MLP neurons of a small language model. Each row is named by its layer, matrix (up: input weights; down: output weights) and neuron, and shows model dimensions 0-95. Each number is 200 + 30 x the weight over its row's rms, rounded and kept within 0 to 999.
Before each neuron's rows, "fires after" lists the tokens most often just before its 100 highest values on Wikipedia text that the model never trained on; "fires before" lists the tokens most often just after its 100 highest values on Wikipedia text that the model never trained on.

fires after: "er", "ser", "ol", "f", "v", "p"
fires before: "ic", "ce ", "g", "ing ", "t", "is"
L8.up251,173,150,250,220,214,227,185,198,198,198,174,220,148,251,192,238,149,211,207,255,251,197,208,174,184,257,238,196,147,163,264,206,201,161,210,153,158,237,221,229,192,196,258,215,198,203,192,191,163,201,167,165,211,221,207,223,175,190,224,230,212,225,174,235,212,186,166,195,174,225,179,212,206,188,217,197,181,178,225,209,243,281,174,207,209,192,169,227,191,200,213,210,198,223,256,170
L8.down251,212,195,220,190,215,145,196,200,141,139,204,229,194,166,152,194,156,203,207,205,206,203,218,235,195,222,188,208,177,118,261,205,188,194,157,156,193,124,194,223,207,159,226,206,237,212,215,204,224,198,184,193,223,176,202,190,199,199,174,177,209,185,212,250,224,247,178,268,191,223,202,217,217,159,171,199,222,188,190,227,224,220,166,178,204,155,253,198,172,196,165,185,194,153,121,211

fires after: "wh", "ev", "er", "es", "i"
fires before: "e ", "al ", "ic", "y ", " "
L9.up922,235,215,199,203,179,171,256,202,201,208,212,166,182,198,211,194,222,207,114,173,230,215,198,157,187,231,239,181,201,203,189,172,175,193,152,191,154,234,139,201,174,240,245,232,133,197,244,211,180,180,182,190,239,224,208,183,187,187,193,201,154,145,175,175,205,216,193,215,299,195,239,226,227,242,215,183,245,173,178,132,216,195,231,211,211,198,217,222,188,218,180,225,193,226,192,228
L9.down922,184,224,181,204,191,211,209,205,185,215,243,140,221,173,146,210,230,234,169,190,215,226,200,230,163,224,209,209,234,230,215,162,226,210,180,221,168,129,234,251,164,249,244,203,193,223,167,193,216,217,171,194,183,208,258,272,182,212,220,171,207,202,168,219,175,208,244,170,223,224,222,195,229,202,185,188,200,196,216,177,235,256,164,224,136,201,203,158,208,231,144,201,256,169,173,180

fires after: "the ", "in ", "19", ", ", "In "
fires before: "8", "7", "6", "4", "5", "0"
L9.up674,177,207,215,134,181,187,211,172,189,214,123,184,229,178,195,274,145,191,231,169,186,263,236,181,221,175,199,165,163,190,198,263,173,164,215,134,222,216,218,209,234,198,208,260,193,153,214,226,199,185,218,257,200,179,220,237,210,226,193,201,164,264,198,222,196,161,186,184,188,243,178,251,201,213,227,227,205,232,209,162,198,226,161,204,165,192,234,234,198,179,246,224,177,222,167,197
L9.down674,198,159,203,197,197,205,219,157,206,170,195,193,201,174,176,213,208,137,197,180,203,172,230,228,258,254,222,206,184,114,202,233,205,180,180,179,194,185,174,183,209,166,186,160,205,196,179,127,235,156,211,225,257,208,197,242,252,149,195,209,242,140,198,221,228,184,210,243,189,182,234,208,154,231,224,244,237,165,175,231,172,162,180,222,150,228,214,215,184,160,218,235,174,196,156,145

fires after: "T", "E", "as ", "y", "A", "an"
fires before: "en ", "am ", "ther ", "er", "m", "p"
L12.up171,222,207,254,230,181,199,189,171,191,196,233,202,222,162,174,194,196,139,214,168,203,256,226,199,244,232,233,176,209,212,177,213,167,199,226,174,183,194,163,190,169,192,189,237,216,129,228,190,199,153,182,206,187,183,247,226,195,213,233,198,207,214,214,209,257,218,131,209,196,161,184,214,209,218,255,192,135,256,123,214,229,192,185,230,185,207,205,206,212,183,191,200,170,194,182,223
L12.down171,194,235,213,169,145,173,170,213,255,214,197,171,191,190,210,201,244,185,261,216,193,184,209,195,211,144,169,203,208,217,213,168,174,266,184,157,220,242,205,217,277,244,182,127,189,191,221,160,178,198,206,221,247,203,152,209,167,178,212,207,227,200,193,246,172,175,213,238,210,202,178,240,139,164,153,197,194,208,191,132,237,245,141,160,232,238,230,256,210,194,232,193,241,206,231,204

fires after: "N", "n", "b", "| ", " "
fires before: "w", "th", "th ", "ur"
L12.up473,160,210,203,161,169,191,243,186,209,126,169,150,209,160,236,156,198,158,185,249,188,189,183,145,183,198,193,224,227,196,125,196,190,186,158,190,191,215,188,182,219,176,257,168,160,158,184,199,238,205,191,252,173,228,180,192,217,175,212,224,180,197,203,226,222,236,221,202,275,207,222,164,213,225,234,172,219,184,197,218,185,194,257,132,210,273,184,227,176,255,195,189,169,185,257,209
L12.down473,225,179,162,226,213,243,220,249,226,151,226,163,203,204,191,181,197,227,236,238,172,183,181,252,218,177,149,175,204,181,192,201,256,229,240,189,216,165,209,134,211,205,194,171,228,216,220,208,187,195,204,229,220,197,195,215,233,158,251,161,227,173,154,180,214,216,219,216,231,211,179,236,202,234,193,184,198,233,170,168,253,163,159,208,170,157,214,194,166,198,236,184,214,312,268,189

fires after: "201", "200", "202", "6", "0"
fires before: ", ", ". ", ".", ") ", ")"
L11.up294,227,192,212,188,188,171,174,147,228,210,188,205,156,251,196,204,219,170,201,216,175,251,193,214,182,194,188,157,148,218,211,236,179,185,227,179,169,210,168,225,212,182,168,255,219,239,211,270,230,139,226,260,193,213,204,226,258,178,231,222,244,231,153,186,178,197,128,190,219,204,262,204,202,201,154,180,214,155,159,186,247,192,223,192,247,148,164,169,207,160,170,214,176,212,149,135
L11.down294,219,232,191,170,184,221,230,193,176,178,204,191,194,161,177,180,187,213,224,186,207,163,175,287,237,200,240,248,167,222,168,200,186,230,242,182,147,257,202,229,195,209,223,178,203,225,233,234,176,227,145,136,182,191,162,174,214,123,229,257,182,198,194,224,207,198,239,209,193,203,153,208,217,189,228,184,148,206,211,200,223,193,157,176,188,264,218,201,179,169,234,205,167,194,184,220

fires after: "f", "the ", "F", "a ", "e "
fires before: "st ", " ", "m", "um", "e", "c"
L12.up602,208,248,154,186,214,237,228,158,207,194,253,168,198,168,185,175,240,147,223,216,203,242,201,179,163,192,144,224,244,218,234,220,201,172,206,226,178,205,212,232,196,248,208,260,174,217,155,262,131,242,186,186,196,226,142,211,196,212,231,197,179,192,159,187,222,206,243,188,159,193,214,252,207,219,107,168,169,235,219,220,226,163,169,187,159,213,197,207,199,209,210,158,229,178,230,170
L12.down602,182,242,206,187,231,198,166,237,240,248,165,182,192,195,238,264,221,230,200,171,147,142,223,241,187,220,253,200,217,193,191,202,219,184,192,194,194,197,132,167,195,224,203,210,233,158,212,176,181,225,172,208,221,201,276,188,245,207,179,170,174,222,180,189,204,216,189,227,205,191,270,229,219,198,227,142,210,222,152,214,235,191,191,236,179,189,173,218,221,181,253,205,156,175,210,168

fires after: "s", "an", "in", "er", "i", "ch"
fires before: "ed ", "e ", "m", "es ", "t", "es"
L10.up446,228,269,233,143,201,174,181,168,137,217,176,199,193,201,222,236,185,154,223,235,180,185,227,173,175,151,235,201,191,160,168,224,145,153,229,141,162,192,200,201,198,213,199,196,206,199,260,192,193,280,198,214,170,143,219,209,191,217,199,189,229,204,250,221,228,203,204,177,236,197,231,237,167,262,219,236,240,202,214,207,211,196,210,202,158,262,251,233,188,154,199,217,160,229,229,214
L10.down446,165,144,191,241,174,215,174,182,218,218,196,143,140,160,162,226,225,180,183,184,235,180,176,208,237,235,252,260,203,171,229,229,158,239,175,192,243,147,196,202,179,216,176,233,209,223,226,189,202,217,174,183,216,195,190,191,181,159,219,232,246,191,182,242,261,212,149,167,229,180,176,251,207,232,247,225,178,243,214,196,184,225,165,205,220,221,235,172,209,186,211,193,171,215,154,223

fires after: "ap", "ar", "pro", "r", "par"
fires before: "ear", "d ", "o", "y ", "d", "os"
L9.up733,150,195,241,208,197,134,217,175,200,193,216,179,148,224,221,179,203,248,247,230,248,265,227,216,203,227,216,188,158,194,233,198,191,176,193,172,161,217,197,157,212,215,244,199,166,145,277,185,180,206,201,221,239,214,173,206,182,208,232,182,172,182,195,201,143,201,235,248,203,185,189,223,237,256,228,200,186,209,150,211,247,194,231,212,148,198,132,195,220,150,190,161,200,142,178,173
L9.down733,149,163,230,159,190,242,177,250,250,256,207,187,232,223,178,228,209,237,185,205,220,197,250,266,202,160,195,162,188,227,168,212,210,240,189,183,215,189,252,234,206,227,212,246,162,200,182,199,206,162,170,182,210,197,200,253,216,141,191,253,190,184,176,245,186,207,199,200,234,189,199,192,157,225,220,210,177,180,225,236,234,166,164,181,226,216,163,145,263,252,220,179,256,208,212,192

fires after: "F", ". ", "ol", "was ", ", ", "l"
fires before: "m", "e ", "ow", "est "
L11.up602,194,185,196,240,230,221,221,211,168,174,292,181,145,208,165,195,152,247,212,137,199,220,201,204,198,206,193,208,223,238,251,172,175,192,175,177,205,227,240,162,160,176,197,270,158,196,190,176,228,185,175,189,243,286,240,180,197,175,227,126,182,229,222,223,188,206,184,184,211,190,223,207,237,216,230,148,175,206,176,171,187,177,159,197,250,231,201,244,183,182,170,203,212,183,245,193
L11.down602,253,189,215,216,138,192,195,216,199,169,194,174,247,149,222,119,222,177,190,226,198,186,153,233,114,235,196,212,214,249,177,188,253,152,189,173,188,211,197,216,223,236,222,221,215,194,197,149,196,236,203,178,186,217,229,206,255,167,195,248,204,175,206,215,195,241,197,160,216,183,109,240,233,154,187,157,262,232,217,200,178,270,214,214,203,209,194,166,220,177,197,193,208,189,247,150

fires after: "ou", "the ", "ri", "a", " ", "h"
fires before: "h ", "h", "ov", "en"
L8.up145,227,213,175,215,242,213,199,213,199,209,227,226,156,186,269,217,257,163,207,236,146,182,181,213,125,252,213,190,198,190,183,242,189,233,163,179,194,219,200,211,188,168,220,250,173,200,177,182,213,205,205,178,214,234,175,199,166,204,184,197,224,166,165,207,179,224,166,115,225,174,232,197,162,195,163,207,193,228,254,183,216,186,222,140,177,173,155,250,211,241,207,254,232,217,201,209
L8.down145,230,213,177,191,225,182,216,185,223,244,259,172,185,199,184,261,131,183,249,181,206,222,186,207,171,169,206,164,228,234,175,206,249,207,209,263,230,224,163,223,185,204,133,144,215,187,259,225,204,290,193,203,187,193,221,198,230,178,170,175,172,219,198,180,181,162,222,212,152,177,224,210,202,169,173,161,170,167,221,235,210,140,237,220,217,200,223,195,198,209,217,183,170,214,187,202

fires after: "at", "li", "i", "ti", "am"
fires before: "e ", "e", "em", "ac", "g ", "l"
L10.up27,162,213,232,186,194,165,215,167,189,142,223,262,159,163,215,142,193,186,166,199,238,160,228,245,159,224,235,200,201,250,173,189,191,230,221,198,216,198,146,237,203,165,190,224,187,173,241,180,199,178,204,236,261,207,274,182,201,186,178,205,167,158,202,179,205,202,221,181,207,176,204,203,203,228,207,189,215,203,266,207,227,216,223,223,182,203,228,248,200,238,202,217,243,212,198,220
L10.down27,179,223,158,220,236,200,239,194,232,250,220,229,190,175,169,183,201,198,186,172,156,243,197,184,150,212,219,238,222,161,208,193,247,178,177,255,203,160,215,257,218,166,161,187,216,209,244,241,182,179,164,163,208,204,239,160,211,211,208,180,213,151,229,176,237,221,155,104,202,221,196,161,221,252,164,264,251,185,226,228,168,154,190,185,238,175,214,249,141,183,196,252,203,210,222,217

fires after: "ent", "t", "u", "n", "ers", "i"
fires before: "al ", "y", "e ", "ed ", "s ", "es"
L10.up241,177,170,233,188,221,205,198,188,182,210,146,190,207,179,214,206,185,190,232,238,185,212,210,165,257,175,272,94,195,201,233,184,189,168,260,143,204,214,218,161,211,215,225,231,178,185,232,253,199,212,234,218,175,180,190,192,216,284,217,211,232,231,243,169,168,111,178,251,208,184,203,187,203,250,239,246,152,177,197,188,180,184,165,166,160,187,151,217,181,174,240,149,213,220,165,194
L10.down241,287,213,154,212,185,201,186,219,178,216,231,187,166,189,226,208,192,173,197,178,273,215,201,219,203,264,185,237,145,192,188,219,227,211,206,234,217,221,177,146,158,207,163,199,201,213,278,229,204,202,187,170,290,179,188,214,206,235,210,178,222,223,184,246,217,221,161,204,271,239,171,168,192,199,202,194,254,213,194,185,199,229,172,160,228,141,231,186,212,180,195,227,226,187,229,166

fires after: "A", "as ", "U", "wi"
fires before: "il", "er", "ou", "m", "y "
L7.up100,170,193,196,235,217,201,161,152,174,195,194,242,214,252,239,204,177,192,219,162,192,213,146,202,190,265,252,226,221,211,199,171,153,170,223,180,227,189,161,169,186,165,176,222,225,182,236,155,228,252,189,188,214,161,200,189,226,199,139,184,208,161,224,196,228,160,260,166,245,196,160,255,238,238,214,136,186,186,203,193,166,227,182,211,190,207,224,197,218,223,204,144,234,180,179,187
L7.down100,262,256,206,180,180,174,195,192,216,192,201,218,254,154,141,212,212,200,215,196,223,176,212,230,127,164,168,261,205,212,180,218,188,251,165,143,223,219,210,210,254,211,189,182,173,178,165,222,192,233,231,195,245,230,178,202,204,209,223,248,174,218,191,224,179,148,214,222,210,223,174,161,251,215,219,197,210,154,204,170,244,189,264,179,228,185,205,222,204,182,249,160,226,209,225,198

fires after: "ep", "|", "D", "e", "a"
fires before: "ember ", "| ", "em", "s "
L10.up117,201,137,168,196,157,230,165,217,182,243,139,260,198,218,191,203,214,210,185,204,274,238,198,184,262,189,195,187,222,201,224,170,135,182,220,177,202,236,203,194,276,189,175,231,230,182,221,219,189,170,193,221,247,215,178,198,175,168,201,170,197,196,216,199,230,222,187,177,230,179,184,205,165,204,219,231,181,190,218,194,193,187,204,163,180,162,171,221,192,149,205,163,181,177,214,218
L10.down117,194,204,237,225,194,187,198,185,195,167,199,186,215,209,171,198,193,228,214,188,195,137,180,213,169,189,165,185,199,181,171,194,193,185,192,197,142,224,185,218,174,187,164,240,211,202,152,211,221,191,212,190,197,223,239,155,235,210,240,175,194,133,192,172,205,215,177,216,161,149,165,212,225,207,207,206,184,181,214,200,168,116,185,234,217,141,168,194,203,202,231,263,229,237,192,161

fires after: "ti", "ou", "h"
fires before: "e ", "h ", "e", "es ", "t"
L7.up173,159,187,212,151,178,179,140,184,245,203,183,244,213,202,225,194,256,185,146,191,198,160,224,153,130,212,249,212,192,155,196,241,187,273,229,185,212,151,160,215,173,146,216,197,197,237,198,201,175,188,199,215,195,212,198,199,223,153,163,210,152,202,206,201,194,232,198,161,214,212,179,204,213,177,212,163,201,230,232,217,233,204,232,178,222,198,141,208,196,222,180,164,206,211,209,187
L7.down173,183,236,254,171,193,190,185,194,187,187,226,192,206,141,247,207,212,177,229,226,169,219,193,238,239,225,241,178,195,171,227,242,190,224,227,225,218,206,161,180,248,211,181,213,220,226,202,186,153,260,174,212,203,237,234,147,161,196,251,296,184,179,158,175,183,224,173,197,228,196,220,172,210,236,204,235,196,196,230,245,181,213,189,188,190,168,231,236,265,153,208,191,153,234,207,206

fires after: "1", "201", "2", "200", "J", "202"
fires before: ", ", "to ", "e ", "and "
L11.up945,213,178,256,249,242,181,200,121,178,192,184,211,173,233,224,179,247,212,185,186,220,162,201,175,258,145,181,233,202,274,160,147,220,227,239,190,184,200,217,207,151,211,242,239,170,135,234,217,194,189,202,268,219,174,215,208,250,217,199,164,181,204,209,179,144,153,186,191,207,226,156,240,195,156,213,181,206,197,161,219,197,214,226,225,233,221,204,204,225,189,221,224,233,175,147,188
L11.down945,222,242,210,210,166,214,168,230,226,235,252,176,209,190,202,206,130,198,188,183,214,286,133,154,170,171,186,222,206,183,228,184,197,243,181,173,189,219,225,187,201,217,211,236,194,199,155,212,191,210,150,223,146,233,174,148,166,183,234,237,185,196,175,156,207,202,245,224,174,160,222,231,176,215,202,162,147,247,185,152,166,211,191,251,227,230,173,194,199,220,249,195,198,241,247,219

fires after: "J", "N", "d", "n", "1", "m"
fires before: "y ", "th", "t ", "ts "
L11.up475,260,164,206,197,201,214,279,178,187,204,198,136,206,216,260,231,169,182,143,204,199,181,156,201,240,229,173,195,204,194,164,151,171,192,182,161,194,161,146,187,192,201,230,185,200,180,234,182,175,257,215,251,202,207,202,222,154,196,149,232,254,218,223,207,214,145,201,209,191,205,233,158,239,226,212,159,215,176,207,265,170,208,240,157,148,182,245,220,183,223,241,167,168,209,191,246
L11.down475,210,210,190,154,188,239,191,219,204,226,221,193,177,201,144,228,194,248,183,178,192,135,187,223,222,176,212,187,194,137,229,251,201,264,208,217,181,243,253,167,197,249,195,187,203,211,197,219,246,245,201,121,196,204,179,200,190,169,191,225,215,205,208,179,185,234,172,256,210,225,203,218,246,216,194,199,224,180,208,218,236,159,213,254,175,245,182,202,201,148,210,223,268,152,217,235

fires after: "a", "i", "m", "e", "ation"
fires before: "- ", "of ", "| ", "P", "and "
L2.up629,198,235,169,200,209,177,174,238,214,253,165,174,208,194,192,174,264,196,243,176,198,154,190,199,187,198,212,237,246,251,209,163,163,208,194,256,171,202,272,210,239,245,171,209,131,193,245,255,209,158,241,224,230,183,225,185,175,247,220,185,239,195,159,188,189,207,188,217,195,223,219,168,154,183,193,183,216,164,226,200,212,172,252,152,194,183,179,155,142,188,204,208,241,199,223,188
L2.down629,242,162,188,207,263,204,238,145,213,213,238,204,213,228,251,208,212,157,187,188,173,213,223,237,191,168,175,175,182,178,186,204,176,158,193,234,180,263,128,277,186,192,201,205,185,187,187,240,224,191,225,241,221,227,195,215,241,182,199,191,220,179,213,164,182,155,184,176,156,164,257,240,166,279,249,189,173,205,190,149,180,163,176,200,219,259,185,172,156,182,234,150,243,175,204,190

fires after: "l", "i", "or", "an", "k", "in"
fires before: ", ", "s ", "\n", ".", ". ", "s"
L12.up831,231,196,187,178,188,196,203,146,239,175,187,200,188,183,252,165,227,208,230,215,175,218,200,196,154,156,178,267,210,192,199,177,193,157,192,255,212,183,178,175,168,253,229,211,221,226,192,189,252,199,166,190,199,222,145,154,217,215,191,180,194,199,270,151,252,161,217,218,208,226,215,216,228,210,213,155,228,183,152,223,238,180,238,222,231,149,174,247,229,168,265,190,206,255,207,187
L12.down831,214,235,187,225,256,164,211,152,197,205,180,232,199,203,251,230,169,165,158,186,239,199,159,223,212,211,222,181,247,195,220,189,174,183,127,178,217,155,222,217,224,179,175,177,186,216,274,182,185,218,166,134,156,202,168,231,176,258,211,186,185,217,237,217,206,200,209,208,193,224,155,169,154,206,192,196,220,207,203,191,160,188,204,138,164,189,201,201,194,195,177,192,244,245,182,239

fires after: "ol", "f", "F", "el", "e"
fires before: "ow", "ing ", "y ", "- "
L9.up62,245,186,207,202,195,220,211,192,135,212,209,213,171,165,221,178,201,179,204,167,225,209,152,162,159,245,235,210,210,197,193,218,156,168,195,176,220,235,170,195,218,193,218,253,217,225,202,229,233,178,166,165,229,179,248,225,152,242,182,166,226,142,254,205,219,177,179,164,253,167,220,223,221,248,244,236,171,209,193,182,227,202,183,258,217,159,235,262,197,220,126,215,228,241,235,174
L9.down62,209,150,207,202,212,209,191,253,173,191,292,191,187,161,211,186,173,260,219,169,228,223,221,227,207,211,148,188,214,179,206,169,190,199,179,128,178,168,177,189,188,227,222,210,225,193,172,206,166,234,200,255,181,213,197,100,180,238,250,225,185,149,214,231,151,189,212,181,232,240,229,228,182,193,223,223,218,191,234,218,179,246,193,224,229,162,200,179,238,222,222,244,220,188,181,240

fires after: "si", "e", "en", "i", "ri", "st"
fires before: "e ", "e", "es"
L12.up349,198,191,181,192,189,197,191,146,264,199,163,135,195,235,173,191,155,171,234,171,179,150,187,249,198,214,257,182,226,178,217,145,223,189,259,208,185,190,177,198,208,237,204,169,182,181,175,247,221,230,165,213,206,191,168,166,187,113,181,200,214,189,203,197,198,244,142,196,218,146,205,174,232,204,223,182,215,203,188,250,186,186,209,217,209,181,191,181,241,247,208,224,157,253,233,189
L12.down349,241,162,230,205,191,175,189,230,126,223,164,204,196,224,205,176,193,253,239,292,164,202,204,162,143,219,187,198,154,228,160,166,208,177,165,190,209,174,192,161,186,196,212,187,152,190,139,178,220,230,228,208,199,231,240,246,217,312,226,177,151,211,190,209,179,195,183,232,234,237,218,183,185,201,241,251,166,170,215,214,192,231,179,213,173,215,180,242,161,176,191,201,211,137,218,191

fires after: "m", "D", "M", "C", "to ", "d"
fires before: "b", "oc", "is", "er", "et", "p"
L8.up144,188,235,174,233,155,231,230,180,220,168,124,195,210,237,210,210,247,152,220,199,238,218,179,214,196,242,192,179,171,193,207,143,224,162,134,203,210,261,161,184,193,146,207,240,170,139,124,168,224,216,233,187,206,219,217,214,249,191,222,164,228,222,171,219,215,175,235,201,203,205,220,257,246,214,239,207,191,229,216,209,195,219,224,218,198,171,198,235,180,237,215,208,271,179,185,159
L8.down144,177,226,195,212,217,153,250,242,166,186,190,171,226,194,213,226,258,212,168,180,233,224,192,222,208,180,182,191,241,164,237,195,238,202,131,170,157,128,167,167,228,226,210,195,234,229,199,169,196,147,215,203,237,233,166,134,254,194,187,185,206,167,144,193,156,165,202,147,213,176,227,200,217,251,192,223,203,196,202,181,228,213,218,215,168,163,228,203,229,181,202,217,260,219,145,219

fires after: "ou", "st", "th", "r", "w", "l"
fires before: " ", ", ", ". ", "s", "'", "s "
L10.up775,255,231,251,190,177,180,205,188,200,190,181,211,146,205,207,217,181,216,152,217,170,253,274,198,193,211,175,251,197,185,204,199,175,190,208,133,186,222,189,264,223,200,218,179,205,322,190,203,202,216,203,204,190,246,138,186,223,167,202,194,193,188,166,190,223,194,229,214,129,237,184,226,230,183,197,177,206,193,165,241,193,241,195,152,182,169,151,191,215,140,208,178,182,184,197,225
L10.down775,194,149,159,224,256,215,187,201,193,267,154,161,198,213,226,197,177,194,181,157,189,144,211,219,209,175,267,202,248,236,229,226,235,179,158,232,206,181,179,195,217,245,180,223,239,179,202,267,217,209,179,239,214,203,188,219,190,205,203,208,180,184,263,186,142,196,147,274,256,159,222,223,159,186,151,182,211,182,187,209,192,238,209,217,184,194,202,244,261,205,192,150,181,279,216,195

fires after: "ou", "R", "Ar", "gr"
fires before: "h ", "h", "ent", "e"
L10.up167,183,187,216,212,250,223,226,143,240,185,196,236,177,171,183,216,171,226,219,209,225,260,231,106,137,191,204,186,134,186,139,217,229,213,217,207,226,165,156,183,253,113,205,242,214,211,212,204,213,184,182,208,159,234,200,171,143,196,184,237,223,210,234,176,199,222,176,187,196,197,201,229,199,164,188,167,243,229,247,164,222,165,206,209,147,186,218,184,164,177,178,219,198,201,197,199
L10.down167,197,228,174,183,208,179,158,185,208,191,211,183,144,157,209,190,241,244,176,260,198,227,202,211,205,237,162,130,222,189,204,182,208,188,212,231,238,203,216,172,200,180,264,167,215,219,247,256,168,250,185,200,133,218,246,214,242,252,232,230,238,252,173,191,197,186,161,181,130,176,226,216,198,221,195,197,223,205,215,128,219,212,205,188,180,189,232,164,201,209,235,205,147,199,177,150

fires after: "f", "F", "h"
fires before: "m ", "st ", "m", "l"
L12.up933,177,162,186,166,166,205,196,205,206,189,216,199,193,170,196,164,201,190,188,242,230,239,214,179,230,249,195,159,264,200,252,203,263,169,212,175,185,205,208,133,204,186,215,269,181,153,147,213,209,175,177,200,165,232,174,220,231,158,226,198,168,211,196,233,167,145,185,218,226,185,173,212,213,203,187,235,213,152,234,151,275,207,178,222,219,221,233,206,235,205,168,173,196,189,213,206
L12.down933,203,168,180,173,178,177,206,170,210,198,253,186,192,217,181,213,201,234,193,158,139,168,197,195,153,180,206,234,222,185,173,168,197,206,188,186,192,168,188,188,178,288,194,174,227,198,234,171,137,175,161,217,131,184,219,192,206,189,154,177,156,139,258,243,260,197,193,261,215,185,238,186,235,197,196,150,227,196,245,224,204,188,164,212,191,195,168,238,185,219,242,167,184,194,169,210

fires after: "m", "d", "a", "l", "M"
fires before: "b", "ed ", "or", "or ", "um"
L8.up878,198,243,244,209,176,204,209,171,213,238,164,225,195,212,204,167,181,203,235,212,227,225,204,190,202,182,255,270,204,241,174,177,158,182,217,215,205,216,217,133,197,165,213,216,164,188,189,201,220,153,158,189,196,187,190,225,212,183,213,191,223,227,174,189,214,159,206,192,209,158,184,250,142,274,214,207,194,225,191,220,181,177,211,177,228,160,164,214,242,216,209,221,250,128,238,148
L8.down878,228,162,234,280,214,158,212,247,185,221,170,231,216,192,244,238,221,198,208,221,187,213,190,163,246,213,184,179,199,197,166,230,208,193,183,157,248,209,190,170,202,223,156,156,208,186,145,236,149,235,155,177,129,215,205,207,221,172,111,231,222,202,179,232,221,238,199,181,214,181,184,176,239,209,213,209,205,221,171,176,220,241,182,206,206,219,166,251,230,146,192,243,182,252,194,199

fires after: "200", "5", "199", "4", "8"
fires before: ", ", "–", ")", ". ", ") "
L9.up421,216,207,190,238,212,220,272,205,252,240,216,182,161,220,205,247,237,186,199,174,171,215,213,166,234,204,226,220,212,209,159,198,252,235,205,228,195,237,222,226,254,178,214,231,220,206,247,181,201,213,173,204,189,200,255,213,250,201,237,182,207,243,187,189,212,164,160,168,215,198,252,257,153,212,170,189,208,198,153,149,150,197,192,207,217,173,173,221,175,186,94,245,200,221,186,235
L9.down421,242,212,204,195,151,221,193,223,183,156,183,250,256,224,236,155,164,202,207,191,189,222,226,185,191,257,178,169,190,236,238,163,185,248,220,209,188,275,193,284,206,190,186,193,227,188,142,198,161,210,180,235,221,212,161,197,240,174,170,169,174,201,174,244,167,234,219,205,177,216,168,188,208,181,195,217,186,219,155,179,211,225,250,228,245,196,219,209,253,230,188,164,243,193,182,225

fires after: "t", "u", "c", "w", "e", "st"
fires before: "e ", "al ", "e", "es", "en ", "n "
L12.up433,215,190,196,179,187,202,156,198,168,198,230,181,167,171,227,193,158,207,172,161,207,211,171,198,201,126,244,164,196,150,162,181,173,170,260,179,215,256,177,290,227,266,238,188,197,163,205,198,246,204,191,210,193,214,172,187,180,186,155,191,200,212,214,169,212,201,188,164,229,223,172,193,175,222,245,211,171,194,182,219,213,162,220,215,167,94,235,129,204,235,180,220,232,222,181,190
L12.down433,214,202,190,133,253,152,205,167,166,251,180,266,154,192,184,193,146,234,164,229,182,160,180,245,211,231,274,224,230,248,215,206,215,209,172,230,242,186,213,141,178,159,248,188,176,236,161,189,215,199,232,137,208,237,233,268,263,203,234,165,182,203,213,217,203,207,269,188,187,165,209,246,189,187,183,174,175,209,197,149,229,200,215,209,206,242,240,211,169,204,192,219,208,166,155,194